From a checkpoint of a small transformer trained on Wikipedia.
Size: width 160, 6.13M parameters.
Architecture: RMSNorm before each block, rotary positions, untied embeddings, capped logits.
Training: 148M tokens, 9028 steps.
MLP neurons of a small language model. Each row is named by its layer, matrix (gate and up: input weights) and neuron, and shows model dimensions 0-159. Each number is 500 + 40 x the weight over its row's rms, rounded and kept within 0 to 999. Numbers have three digits each. A neuron's up and down rows have the sign that makes its largest values positive.
After each neuron's rows, "fires after" lists the tokens most often just before its 100 highest values on Wikipedia text that the model never trained on.

L6.gate637:496468446466471512471505460479544505585455416530474509503545521456515502542503567484539513556460510506441493518439426498522509540518538515471479428418548456501505470529496518508466468491520482450485440551537487473498523600505545478532438465535584425543506518406565507432532518527517491509464522544519517530536449424531469557514557505518533506419414483478503524466538533552546495476503417531560479557461505474455467487569563553409515502517467519542512527473496500539532491479529436
L6.up637:475582427534490555566563445483503484533413507411469518485599522491461496537458523491518518434528569435536462516481493534497484518430517456483448516461475505561522541480544532494474541504407589496495583493449539481444497487574529386451514453550532421490470566533501471465496487488479434488504518499516504470518474454564514467556474458510533504583495466449487500501453515514512437482521478507504517504441489479508450475487515534539582437458503477474482515539457440501470501487463492
fires after: "1", "9", "8", " ", "–", "2"

L6.gate19:544508498488534399531590480554444557445428495525554379509503509476483449532497501535448503412524520548542513553537490465481487540552472511445429498445457446505518561517480538450497554505557452427509452418500499586532484518523562452439499452522468430506412535493478500517532512486494498532512498478520493514519579482512515457499537524501422497442437458527493548488491491485438479514538463532492518518493535461476503482491508509507411503573505447546462512543531519494568456449504477
L6.up19:476488460487452492607526503462477526491504455504494499557518532503470478534529492535486462502543537493522520547520453479497511540502468500486536499526507476479505433576559542534475396397446455440491506509470528453605556423449533496432581509527471488564505526470478469505519494545512488522451494502522471552469566489522535523457554477505516534529473444517420472517556455509504551438522468546524488476453432502470470485427523481505456499555554571582463459489590466547510448477503417
fires after: " ", "\n", " Preced", " Succeed"

L6.gate539:501441556559487508473565519439532575509494495500545482539485501501513426471455592591485466501492525571499531513532522467429504469375498514476610499479473470506582528521539477475505503466499496561557528486505514459516525504483454516557501430513503463520531490468441509459494452513468520409474419442448525458525532493497511526458491465462522561547545483513468471496496494522486460493469463461501524471473483478502511520424424575455458504491535491475435493540411495491475464495489373
L6.up539:486562487520588516516361481477491516517540449511500519474491502499550471500567491514531464490404525493579520512501460482486469527508475423537619571484541526481488490509503449457509509532522493548522502479440506508500507491465507555526573527467508497570498454454469556503509548467501557519532422533475568449503549536438487554498539503518457471447503506561540462561502478528585497471521435465474448405552439452518545537484462475468551471426510510476563479492508534477462519447528483
fires after: " |", "7", "5", "8", "4", "9"

L4.gate58:382487521452532522536472466474498558571530493474442467455461485479491534470489565482493492492497534492565492542496565508438528469504501500498497475462435526531516475491550507471409513508533442465512521515528449461571538541454530531453516486491471512437448509562418454501499524463495468503529502449494411471507426505461496462515438494573538495462486575476519497517459511523509454506518513438563520447584547451508447525449533497434510390563511478482521548604465530511544419501484500
L4.up58:461491466562537481540520460465532506475506439524524524534479496510597559491515489565408547451505553459576541510528467476445477455501559478486506541545510455468541424529555556472467536538560490490480529471544485540489505489466506373537518535556466576597473522510542590469525453479497461497495502511504490530461525475454479587483518483451428541526485477420529490501470524496532511491546485430517498489518509513528504511539509421472577504501400503487447487517520526545481562527481573
fires after: " |", ".", "|"

L4.gate146:519431541471561552478521441577540473474458499512460502592478474537525528471580536483531500518472573549467458532482469492462502431507508473439498554461532458506511518524524545485517574519511459539545512536443503500495487520568500552494479555564501525575477518508516457483501536487475613469530501478553532474513542560402396521519438518478498520486472571469398473494473479487521471604543548506503456460536472484484501477509577475549461521421492546469487449491482458530471535533510473
L4.up146:514547464440491559413474540491489492455443536448539454507564544509499538554488501467579482535466538493432447514509553500556461407528523484487544543443523493484487495565562530525511477497592495512476437517520542556433574510472525511566558468462570475548525476528509493514541563446531548490467487553523457541551474559541506522472523488528372524577494518471495543472540529550513523503480508491508440566496439529433482443485497520484484520456499464512482446537478530566447491524513457
fires after: "1", "0", "2", "4", "3", "7"

L6.gate159:508523606486443520502527506501444462504432453512552556494505494470494447477505537466439527518443475490570544496470523452456496522451569533496530525493428531454518459501559599461512530471554515571456478507508479438486486425532510560470490557527445490427473533397450505495530458538520548540506494461452516446521474419478485556558496454454535455571552463536453544486442448514481525476472504431597489432515526463540496515505556532510491469486526488503534492495524503506402503496482484
L6.up159:595514526497475483441451559522480511444544474467514527512444507470467451564441450441459490514501503447529472536491501469564461512507512474421535508489543446559484474403451497509484419541497516449458473433488484504426529534570562496510425450519448511501509489491523486445493498488550505558572563546524461521440587478511520424519486495528501489528474560527457555480427503528467550502468507537528540501496563515434499518492536598475500465504499509509506536498493552488399564441543483
fires after: "0", "9", "ri", "8"

L6.gate565:532503453520490466504577463535495541473511540582496438529519431477555543486465500470523454481491564575515518498515533481534469471552509544441441515446440470536530504468568517564508550414573510521515505548495461562565529519517457529488498554511559478533488572464454509461482558507442438501524459453539534531510513501514500514503460530538452544514438486514505512494539657474451488529530465556479602549501434451494464531546461436503497468504446497516488511516474528574521456480470479
L6.up565:462581497474515526532504427496437483488502501468548508514441456546515573505492509485475566550508486531498471499484490506521452538503515512474551550501487542505510524434520480557498449526582582495506496518513468552538585523473499579497512427577560453496437486537456467518492598560529449511477555454458487387433504477542503525596512464458571489434463457478516478417479512521485471541492501529534517475572439500425504483448481446478474451482531456466539502523504504525450501530540551
fires after: " ", " is", " (", "-", " S"

L6.gate537:454468505546514464544528422509472556450455547431503490478543509461508461483433469477457516529522460479550532538562518596556486476514526527441463491525510459494547480581464512551398434412465558470533471445528488532496612502581476480498468567605524426505524490458479554480483550539534509520484480517436526542504538455543493438533427512470490542487470474518499498452498501499492531541467448510458531512486503490472488464538546555494435527462408477490449548498493512453519482528513487
L6.up537:545512539542486542490495410496545510513448480477490502469501600478534493503547419451486466495423488484495493509531456569498484527484543442495484505518527494446542477447478548447495506449511552456541507459505515541533518548468491441500564530490486471582480484472451496463485513525561477487500469490534490483444525492488484530519389447489499490486398493477602537426457530486402529451519538515487503469544481450496525475433553430539508416478566483493366543521516523529494448524514525
fires after: " ", "2", "On", "1"

L6.gate555:535522546559539467439499476475503487483458487436538498479567519538467498460513477431454526523605508526511520477525521553486505498506509435450487518477450547451541466573484585479489489471483520520504588519539498486534479425499563502432514543505491460483444467431482566567574519512475457544522471517472565518588493474511503425472484496459501466484505552503463488479470441521509590552515522407623466517483547485511470481472540515489483512513524474529574506412541463535540506480455564
L6.up555:541536546563520477551527441460463490487489495404517487522466542477541465442488505447438482520496493476496578520457514544506486488468499433515556529477473497471497489482488518537520486532539511527505531528516335410516472490527556484524493462513507481527458510458525440497518425501525514535487481509587509502523558471426532459445447451484480469522570488475456541596457498500527554523541456513503482532504532496505405599519466502472491443560459510505506554460440558544465547574452486
fires after: "0", "9", "–", " ", ")", " /"

L4.gate526:461444461455539472492528441510482506507486431500451565511418542528534461516497519470480478558462561476472487435469449467439512393525546485474517512477543505467497531475530527421485532472488434495552506545495453474520550524517561501473553503576507471519449508418519517412492495505458517504545494496494458604520506536437526489558399504523546519439490547500536488458393606551504465500533479468536508470453488494444498528507526531514498482549470553516450581555526534520517460515530521
L4.up526:486434509547513466455552559464535465457473549489468470495446522417576456540480528467513493462494519538563480546500513457498586426509465493458537512525491501468503503543572449493589484477481461480496470501451456554522476476453521442532510436522530503523505531506528568527477475448504516465415435517400509499459521508474497495503502496526442534462496514490514444485540531465529508444564533424475489510413518491382505511452451421511565440550472477520484470515483540476454558539510591
fires after: "1", "4", "6", "0", "3", "8"

L6.gate275:493472450513542557517573461578442533440549517530511495590476487421474450496490546510480467479510503491483544468547478475499536457434460554515442516449439482525569531551597582505507482447470427498550471505536464519487488470478481487515556585525509495535547532444490554494501521511478443436492451566510554531466496486572529531465556485454501541527456508480475537537484485425471477528537495519514419545539448454496451512436470496573510481505443498546512432540508508566459498476492421
L6.up275:481509525527511513585495488442452480480524521535543514550535495492456562495547489431543469466413499456501537517474522443481522516502401513561530453517493513454511464520480589516514471453483617617549481575539477476549472511547494518512513491499492515476502529475470510500503608458462502537458482522491559490547463438461506530512466504492543447431478543450472403543527490554448463539514525537450459464554501497518492500498496513471532556441423552528533582480505565463495543471510451
fires after: " ", " Party", " (", " the", "-"

L4.gate297:505536608469465534553484514486441400500466497548526453437509509494552529570504554571433502524468403480454506575487499513472453522487471537486524468537455464413489475581507560523502561548469559451481526468508502522511412503517479510510471528547528501451504525490504465563476437507532461442459518469438553485499498504562516486486481556493549522474575512506470515548523486367439543476521435452475532526481491497515523499507588454502479497490514454551507490487506430520499526467442529
L4.up297:451493493481539469485483506426524543522532550529480503535559515504513465449472544491486559458428520481487503473504565446449462529438466502501581483490485436472501462593572528473510489467522458456556465502492520487436469521532587471472487408536514461574539527508443521512549547472530556510567501494561560540526588494531477472478487471479462403518524499477525524485452515563470514526472513443442518512509531481448435533473484547503502529452516518453473572463383470450524539445545462
fires after: "==", "\n", " ==", ")", "==="

L6.gate374:437431538460528547485513459527485484538467526507482521548462502425520539492457519499466581512426547520488492547474405473519484509503555468492564480463502566504499473547489551445563495480541431552449482519515512517515499543455589480435551475524556527519449545435543511451423590412530482485438441508553576466553516474484490518589490531459506502562528525485512503540449551531556520485525474455516473506521460450463436505466486475578478501563471494535466464527516505547454502499531546
L6.up374:471495505463499525546500494597534396520525474524480618519465522449518522527479518577485525453477545454467429534436446513453465486476503509533554465508566481480462491516485460480534500512535448536442534431483547550481506486491483454547526492517549612512476525524481452450441535380554518466468501475553482429514511540512462538458434511473463517517509475479552525469490514444533448443505470456479489441480441529471487516502445433552487473469527560539489501519453466546494468472590482
fires after: " ", " ("

L4.gate214:580570506573477434490446501428538520527498488525573525520454492488489511486537554487420519515528449536543504551510468443432536464461467502465475501487515540446508480480522437500524469544608464523466535553469436561482483495460551549455520527519586486525445549511499479472521409512515534446488446517497572435610489587478480525477546524513498552528466506501513531450489500498602472489517531468500470501585526488456507523491527567571488465477536481490505515485564510488500463456523440
L4.up214:482491531515560548525425471480422439474496453393543497489492504574510534508476548486481384491463499506539546462517460469562539474504505483524506531582526428447552526500520546536479483537479483471445533580476545592525516571464529427517528486571480542539506448487480497505515523463498463444391519502507441505497458501474508449485463443549506571399456573533497486489483487529526458517518484466471538498449542504444490507485456537527528476521516474546464519505517422490468460460443499
fires after: ".", "\n"

L6.gate604:453483412421541512400490431526484547444473425551458475497414476478512458586438487489493429464496528566535437503485490466549537564533452503512476537429475539523548543480535507477543500501537471453519459575514461522499499451482532520460501516396535515536492445517476556481531484517543469521525471506546491539537540544523511522508520459516479580483503536511564497554427527478506434480573477466505538527526521488527484581561410497469434469544524495500536498514543564525476482472493484
L6.up604:468532446465541517552484506472532491500550440530502520470490520486558550474464519513480520466578550501552435493463535506520513506478476418522483431455512535466509474571473508437516636440522534492427508611442496487527482513581494499415443438482484517536522435460450483458458522498506489481445500438513490460485484507421513454528487451482553465513513476451474482526545450596506509426475524461520540530551440482543513505464471471538459484487507536497509522472490562513511494553449602
fires after: "\n", ".", "-", " "

L4.gate494:477417418475516498541567533451446567539511440491506529545400458579490480445478564512450515452520542501497431505465490509491513483560540481456466540460514509574536436380438484517409483509463474501508525500505509504476514524519644479502519497516471530558481566517524526499495510550539480517515495503457477548521495500486507500535414515571490514489510590492527476463441529497482524577530556524524453490550502471455429515506527517543524455538520505483476496563502456444526490452473533
L4.up494:473427536479486543541477510501463528512444534422516569582494458480468521478530532503511511516475546469466500494506432530398464537553504497477479559508589502586483509533464519588485499519464498505472449441507560552450546576493556463530504547499550490564539506532481477512459474489549451496455507488512460543491515512498491508519459495510498509479469519510518447477523413511487460539570498455469467452470477485459515539483595473548532598466555549415469547529574454457574474437549508
fires after: " |"

L6.gate145:518515453465523552522514454519519597486500518579468438439551480553494514479531539448455453434455485511450499521472447419510550513490466470456426508492437447422510460401578554486499513488527448455436458545510470533622474498478515533502490534476499429529519470471459573496517540436472486481444438511460564425505490511495550477542444495516510543503490501531522517517471538467512489543500530463525531441565445460456450494456471442484481460454562526519534458534538502515501500444510490
L6.up145:497475502595497510485422503469501514501502492473458547499453463460493422556509541500529537473469459490457464478415455476464468483491510401463526517497422466506501555521545451477540475497476563480515501505539480452522504460539496434497524492426534431503529449480499531538568527513505537523539421506576538540560490507486500458423504481492493547479438488469535457495485557503549476433525524534423493572569547414484440556494574492541507517422505523528522447427524604492478488490465501
fires after: "\n", "^{", "-", " (", " |", "2"

L4.gate13:487470505485518497502534443470536474446525443526479519483429425513498502452491528564437515520484536500589485513477458514552473480522532520539545501433503537515520455483535574518484526517522471599394530508449469549532472562480439565496497535541512415538493556436497512440490538524512520499457481608538545614506514501533492489522418544396489490484513478492441426483443528537491544528512427498478489486548576505515531509470518538501500498540505541551496441476459500465477511476570476
L4.up13:503512492500457492502482502520524462444531428527483547453520473515503491507531483553532431497452485506548472529541532466515459430476520489628567509430518482570490502455516475514467512534477500548487541472454543470533522533457397589500522531492453503538515502507469508390477547477522527533491451557576512525457537521462490544446446525473468461504471423507485481443511526478504463448479459498509501454507543512485558504554472479492553488479524574554488423455468492495524488535657431
fires after: " a", " the", " The", " of", "s"

L6.gate605:457456531413474554508467470603481499502498604512507464463482528507528494581464513472426463559587513452518485521456519476562506571535455504484420452451468490543547441544525530527446449495530449523521395483500514525477499515480532468503507493528504494538520505425469464537427543536467526477490431474534483478507425521496468500514490498450509556441509514454528528545474478444531537482473485515502560532534432445482496494533464461461514527520506474520440550551562486486477417396466531
L6.up605:467461513497498540482548463590451489464521416477579570515579415398516499446569544544491490463547512499551535474514566478466559554530593542503529460544509496488526483426503498516441555451489517494526483550526471502489568487534484538534449461528497493444474507438549550491531439504482573428526508465494520458524491448486527477526497498531527469514410481515448514502446468575509433508465477554512505424462497500460466538490527499549548520421488502484531524555505505440514522488437479
fires after: "|", "2", "3", "-", "\n", "8"

L4.gate218:549525541491510548443363446487464574445487463509463468482517485410497495485590484490509556476511510539482483490450549457502540462470497470492502508425428553513505471493556505518485516513538457482505498547519468540531522523529478504475575503473591476517518444473424501532487523518441498481543502480499531453465431535513489507490427536511452507480485522449591535551504558528581482493559501450536558419487536504508524525424470509457533417458549469441484520477521568478507426511440533
L4.up218:486548426476551501564453446452460515558425461452578577484490525573522460510555488465455497501528494540434582477476484428533515492563547486555486476462499556534483425469514473519482540538560460562481563600508493565489531469467548520479501506474502528581513455443433493492536494503512446471521499441465489497500489515517537429516456493466557499509555486505485549466501557524508446531469494402494501495455591459517494528539488480474542538461546474485415456527529523458491508460550518
fires after: ".", "-", "\n", " ", "er"

L6.gate42:504466526450501519428589452475483583457486555514533510546455506469566458524441515478390494508476541491440502475508495490529526517438564539440481491429504546489537499561544470523508392474571500500534514483510514517468505519452583566485521521531522474480492530496461497497497451492460449547525465486514473568453562488502491472474544471514493557554522519544421520451410581478537550461478470541599577496538489441456457510464532564525497515510548466500486504564506531501474485546479457
L6.up42:433512549469519480439484474538527549469515548491431462498547427511510409559464541505503401447523518429450481569558488500479538474501410515496509482437462488522492561539521439506549498547523540518484602494517503477539540522487518528485489596495527550438517510494425579480502577406423540529501468481509480466498538505530491472425567395463460557445488497540494537487568546451517527486480497517560505500519491499467540503504466462472527575479493504486465481495533509534503484489483481
fires after: "0", " ", "-", "9", "5"

L6.gate179:548526519564475547494501564504574485464491496496459492478624515487428459540473542539499493528506460591550494482416461495587517506473492455519472455482437516479519471485471487507526456475576436529538538559447517526473564524566476463476462493512518463467519391427520530543471518506488483466491463533486505514455426436491522523495428535485429558485543505499531546532445478584543478451486417546485537463504472448459441550478467517455475569524450487514465491524449508458473498504467499
L6.up179:499560526590477535526490493559596528441523568498559484560575507537511461535510509512502547563554469523441544475541464473484517458484472471494511581501448467484463515549443477486495406446496463503520495448475487521526559509568486486551501456450512463522536453502558503565453495517459506512499536528488494542542519541498535538513544540559552536589490485439555430451529470463530551550586439519543483492492511518561467535507501461477469484427511482561507447584526512445489430483525461
fires after: "1", "3", "2", "4", "6", "5"

L4.gate242:522519534436541572461501485482487519486500521553509507553419521484486530469493529558488471515562436450526516482518544524452538511452443526511462494529452576446502458565566516539497433514476535494520557465542535507503490456536483480458553418499519459436499611394432458487485545524460491494492520460499473515581444507506479487531473486433495545512567497478479519462556528465572530465508527387484512537525516473495505522545518471496540520513538485476562427561494518601505537499458568
L4.up242:511514481401491414482449513455494558497530473503537465529482488489537525522501512530492496507460534516475480514505457511522503477579427507493535506500444499406500446567539496520549522513522500519430438554538506499479512528426522467471545468495513518463560607427481464537421588512486476553558495465572520575504495457582473520494506498531481480528504460543571548593526490467537511542494500484512523441484545472573425559509432505455553451496450492481507506440558434507542497455464508
fires after: "==", " ==", "===", "-", "\n"

L6.gate257:485441520507534531465500493441482511535479500463514451455457509457490506547395452520503539543534575584448466504544528516515508522456493532470493439507511455459526573458442531432508442467589565475531524465502415569496553532476467448529486511543539454531437503412592497525515536556522474534467447519513548457508473506530529495528477501515497556509472510495458480517535456443486536559567532443520494524453489465490450533445536541464435533434591503473507503435558508478508504561466538
L6.up257:478478538496538499449485515458415455429442459523511469494496471510508533514469457524473528498549483543560484534579418493530486567530425512557495458530556536505540470557487542422434486511537520491412543501418469423499480410428467467498589532564570494450449471485502462483487481538512534438420485495496543461502491565500515466565522525418483482432526474489440467491444457548502488518491509517440534487497491520521540490458509465470498502466556525429544475479508503450421483476505492
fires after: "9", "0", " under", " back", "ter", " "

L6.gate284:530564458473441553460515446551508460488483465534493443515463512531450483443459542453485444492427408503495493517535524492496567493488583484500518560564456472468508418452498507529471507407566509510448466545515486535487460496497524533427571574515464495437507514509566497524569497515504543535567482504460506482487470474520556506531464504488479516480428514466531502505444576567468512538407497573501530473499531461468457427444572521500437544529505504483441507478500449491461547417474511
L6.up284:483485490556473487467470502512536534494502554447507562476553524477473432534469464446492472524454484493538487594483536573557518513459462463436496475466532461470514446573521484552572493469476565462517501529475466581458524519496522461522552440519468545513514484521432499474573491490583508515554473516496519513557595485493505440510520525586544492540570579468519526466474490534493495553504483499478428494597493518504482429493419493453501455523514513613472505514524513592514572488484525
fires after: "1", "2", "8", " ", "9", "0"

L4.gate582:500530548484506465532470491481477496516471437498431504507449524438537534549520505539467504528555476446488502495470500513542499600502537504434530572503458517512501449487464465471449501582499537471404528492488548499527416548520543513452495417539577479518434494502505503542408497476454519519488482462416485519592422503544499473484469510458522539442536499548470531481442527430481442422502499503477541473522545495419436466475556558522565503462466477589504456556550460477513491505472511
L4.up582:545513504487460474522487465516534518443480460460465409528430507495502488540484505492452529574541501457463482486521477476540453591496529529485464615465459450608495489478461477494451484580494499505407528500468479529492445575467519494477527415477517503517485450514471503488389500488453487466452490403435467465548439475541520465500488536480534502472533445551479531499444501432483456425487531553557543530505533523444439480513526547458561517482479466576473442517522531488483509466504492
fires after: "|", "\n", " ", "-", " |"

L6.gate470:522476503493514498519529454503466481497441502504559493515511538398535548430487495498416468412482541500501502488433423454552484485435522532472503593476468484516533488558487485434463466515543542495560540570538458502525477513408537519513472493525576433546472501496493449459591483560495493434474465433513520546469529526513539455499479433444434545482507462483448461454496539522512470538408481524552441519484479446445522453469483520528531448434492492524509517539536527481498470489429427
L6.up470:536568432510548463480471471540516579509590527533502494496478491497529567481527483482510505494512453466466535483440427495475435512489491459510486524433502528530515518510499509458462464528479500527471461460494506498517513492534494447500554397555538525543609513519395499483513560451497519517499532507485492575537597463489484515430490539428483446513465457377539503500507554510424515503512440513524521656523520522520493504473481503448445476482454523513483555437484486526459543516520498
fires after: " ", "-", "–", "\n", "/"

L6.gate589:487488492501507524520539505491474536515469554571544463467420587505503594419436493519466467494536493568439550486551487363536446527474493533459476473457496414483554495479457418470500537459521419435498503541527507478470466474484514420479485492518497490538518524481555497505531496495466450489461471498464555514520516472514485550528459579472476496447490473543458542537495541498578458537584555552539548548414482483514486495520482551497504545503467486528571477518539517440527503433452481
L6.up589:489503497385499526488476510570529552461491496565513410465487571490494526532475407478529539453505491510509502464494474401563478522495541406490538472525516477458514527498503520466464422464481565473444447493496380515535533544483489555502472441497493498555480509534475499495447542482550493499420544519456561464508554479482470479575517475536468469498551372499540511548507530514556473486551524482470466559461494522443548498493491532551459452482444532534488483531501537450522499439548495
fires after: " (", " ", ",", " Preced", " Succeed"

L6.gate253:490470478528522467590548514494427522437534529465472450534510416494463491506404527467485409500532504509525535514484501513495565472488511593478529591458475543498512484617469530523537475490557488502468477521502529533568555510460502518466480478485541425528474489445574500526553569521430468514528501461519568550498511446500495510521523508404515568528538517544417530515505500501577499497505453550510517468493443459430416519501573497493478534468523491534543576553523528510469526500467485
L6.up253:522446460466568457473547466484509568427528487499520492511461476435353574423501533515587441538477500557568426499478537546499534502542446513520461478465419481556485526494493521524493482488523536486521537440486516533530619524476504543519507498521569515539502505499498525480467468504544499470543485545522505507558569473484545444535509521438547554485556486528500567534512521546453513455505477481507534473397453506507530543484500478483544546456483523431450420535469513490488479447536517
fires after: " ", "-", " ("

L6.gate37:548458496456570450466510469458545497496505497417559544504469474489521470434514573503482532507549508469523520519400511548531535489463492499463480504490503547469566481598561559530430513499468513499521572525483478546435512498492535574480503521468495490503501458502535450538477479557469489459531489514415439527486491451499504484529483514505501476490582539468506464515500491512536482476441462456476480548365525463561518582512494617528462471501497514440469509535535472400546462422471468
L6.up37:411520528536529526552523517504494483574414538497492514417542522488491537546500502494476409539458465470452556484518521441536492432485451507487558536424473500475525440468527541507563545629418510517489463527496506501480485533546492478525489478532526500413505531496487513501508486544496514485483478503495497447467527545484458414490509507554431526522570577586441535516429465477489479509456466543502546518585465486603435448516486556494529594493516474493505480486461540492504494530487486
fires after: "8", "7", "6", "9", "4"

L6.gate16:549507483535537490516479460486557524439449460429547507491539504457504521475462611457448449439510513557509537493461522429549569492440554527449457504540511527466570473496471509528550500463514524468547526508537472529532470497524497471481537510552511420479493479535514449511479482600478488469540503495425524459454472504550549494512457557531427471415553557556467575506495459505597506506396476517521555504515474465501484475475499568533524501499543451453503598535473570502530507541480499
L6.up16:493496521458556517550500525447559411464423531480538512532509436490514502489492526535504480495522541522410495464510539521523531474561485538489510480461492566530523508491583528504515506554460540483457501490514435541525489476566538560557518518467516499507515515549533494464478504638433477448447507498447437508513563527530528490528507423478421512519538453537507539516454444484432524551512563517531503530503490496425511461463474601539471551582534501525597449498485488440487478448525431
fires after: "1", "0", "3", "4", "9", "8"

L4.gate48:543412519528531447470487447460489484568450498535499502480540463453451470559536569482446495445495536466469526472477427503509446465591473505495505481480527491512512462537466473485471540562446542511468484507499482462485473512529604476506567433523511523629475526475494459485474497510482480480524464522520500480512483489485517545558488478390467505530504488535543520506451544521451510550559402492539557482463558524483484490508432546533481501489545554575462420475504506415574467423550510
L4.up48:485472385413515508503512484504504532441573521484521525522489498540422560477467481497543566536548500505543533462475441542498544528513476467534543523521503487506545501445441490522460475563512430482483483493444516464401560475465522449507601498501477608510478481468489536491522512550479443508500492482528448465472467601475436452571461514480488563466493526491539485481468560510483423490493475503482565500491449492554489548594477555518528549497431518538453477557458548547475505526506542
fires after: "-", "\n", "==", " "

L6.gate562:499415433458546481558516460466468554523545481476437441484520543482545456485511541465455462433485545497550464465544579496527507504530502550469577480455498457517536508499463444488537485494542427529548493469469510472516503461550553537465427492501503507599484473494525506467472481434457538552453480555506542463467512507427522488586503481438448535531531504483446513465493540512526472514439472467497503374501430434440538455478466503524481484437538461558566508527478501539456476490538423
L6.up562:541466461493481499551426496597477504453487541449418516465527498555443455471465500469528539472497484487481483504478479554527504484479482494481403434528461508481502541523401586495511444513546472500540410578459540517486578550494469437508508552527532582541610474472515425482515473519491486482519522476570542543463519518540493527505456418497458510483488456441553516478484499537530459450509458513533553471470568501547523516506503563477571572521546528533510537507544460561512504461508518
fires after: " ", "-", " in", " con"

L4.gate375:476504485592532507458404471481531574565489487471539516538505495565511471493523500482481568477482568581567461498538489479458481493470477486446492542466481559445536420527498484467513499529533449535501534562470518532459456516465515498494489449535540469619522494505431557499530509519569522477552484462524550539482588447468471457478475475522504538465476489548495471530487517573596518547515505435464476460557477461561501531477423523533506507489579446420450525525560538457481523509462508
L4.up375:446470541479570490504444486420559512558505479477578559623452517497512475475484446466498500476479591561579502469493529441471502478547559534428478523448539546557540464486509472478521511523535464545474465543475505533491516507520523509478516508485471475513541485464472484512562478550570581534526505479551527571522521488474507503512498450505515469408512579511462501480468509603561486548489494436485458476528562451467437521494477562514507532466549514470443534505563576511474493418510529
fires after: " ", ".", "1", "2", "4", "0"

L4.gate551:485482560518432562486550466456489538495469441530488452522466528507495503548495498469477523548519536529523575517515499503543544477523566483420498535466463539500505500474535535412558533449534525537466501436532522626525566507528535494471489499609518486485462533503570494503447497458427493516481498623472524552582506504535561471524488499591532544479437468519448452519453473483543536459493495476481546464491465442482454520446495508512439473471547424502464524569523510546465535537460495
L4.up551:479489466441387491476514548507424509477497452511474507452560527465492473502540495460531435484457483507551480553513502512526542410574590468473521485459538515490504502506544503432535436482527504510509474481529551496525595529461507536495525474551471544519467504499482454447410484467497531546506514568488481515501493525520510435543493555566540465451441426470512470476424457502523480448450477481536506436489451500459484484459453401439512453451520545488442580598488487556499541541502509
fires after: " ", "1", " a"

L6.gate29:459486511509467548529525480507524523490512517507508571461471500512459516528463525520481521526562530501494560509459495502504483582493526561511454458470537532525568495525495484532508518612542550502446485529515538471451535516513464483471556474504522506429560558441539538510459444442488538406471523569461558468541494584472520533553543539485488645524457479524483427544523501508431577508510413513462492512524475455518477472533516491515563492518414384494500476511572524503446480525488480
L6.up29:490538549497468497452484585479539470505481468390468535449584515522468427544455489449472449485623438461422538508504594518516497493471564469453489521488509472511480508497501497538467531528464603525460482458564503536496554457535461424512480478504503577488491480517547541527482507482524525488515525458441532490535578488420486507442551513535477563503535483537539553514542457488547440460516495498572524540504596506501473492489524478550424488540447520539533522524450492551512502527496483
fires after: "9", "8", "0", "5", "6", "7"

L6.gate231:487539519499499488520498511457523482455564554435454493489469411545538412489443584529545447544489553506462521546545515513526530504484517535520568446455445530430566521520520541522519458492521518605515587458546465485434599520459485502504498537485567553400537551485508475501427474484499463506459472515500480513463533514485490456536495541515486532494549501463458505466502500407482519511484417460502518511535413438533494439522482492479515539463573429475522535479467497522520440547507462
L6.up231:449469506449455499552447554485491460480470459485456471446525586530441481543483528496491442562494515454468483460450462538555457486471402485506510496457506434461481465486477488448527501489560500554510518616499461500558532443544511479506514539515488562458503482494494553480491434479501454469524488545458564455576464438436518527556494551539468539474495509558469479490525529513542515542578533496505498446555452527509528469554552461528442537535558545488543532536406406536445504491495451
fires after: "0", "9", "-", " two", "5", " "

L6.gate89:475462423459444603503520458515529534431564517486473481492504535495469471473459561492536529484495541498519514533466511480500480488430454525450429494452517536471547548557526519543510438461422480466588523483522503552549559518455512472509482571506551476528429512490441485483483504513525389519475439479484472438484500493526490493481482423515479580497601592439467486476510512524520533464570512485540515499403475462472493514458527492530568492455500494488463434578542545544495455532500511
L6.up89:532493538499423495524518589464519505470511522498469435515511565561450455531535493485560479520505458524461542546505515499439490550548465518468519508485557543467478548543453500530423493483513528479539462485516551504521492487478470564458508456407466503579551465477496511543458430493492593452493621489505483447541515501513552560541589490517499577485508503486575545490606489521431469511479536517528550497537554518479446451459461477454465557521476502552455518552534509491514491421508447
fires after: " ", "-", "T", " T", " S", "s"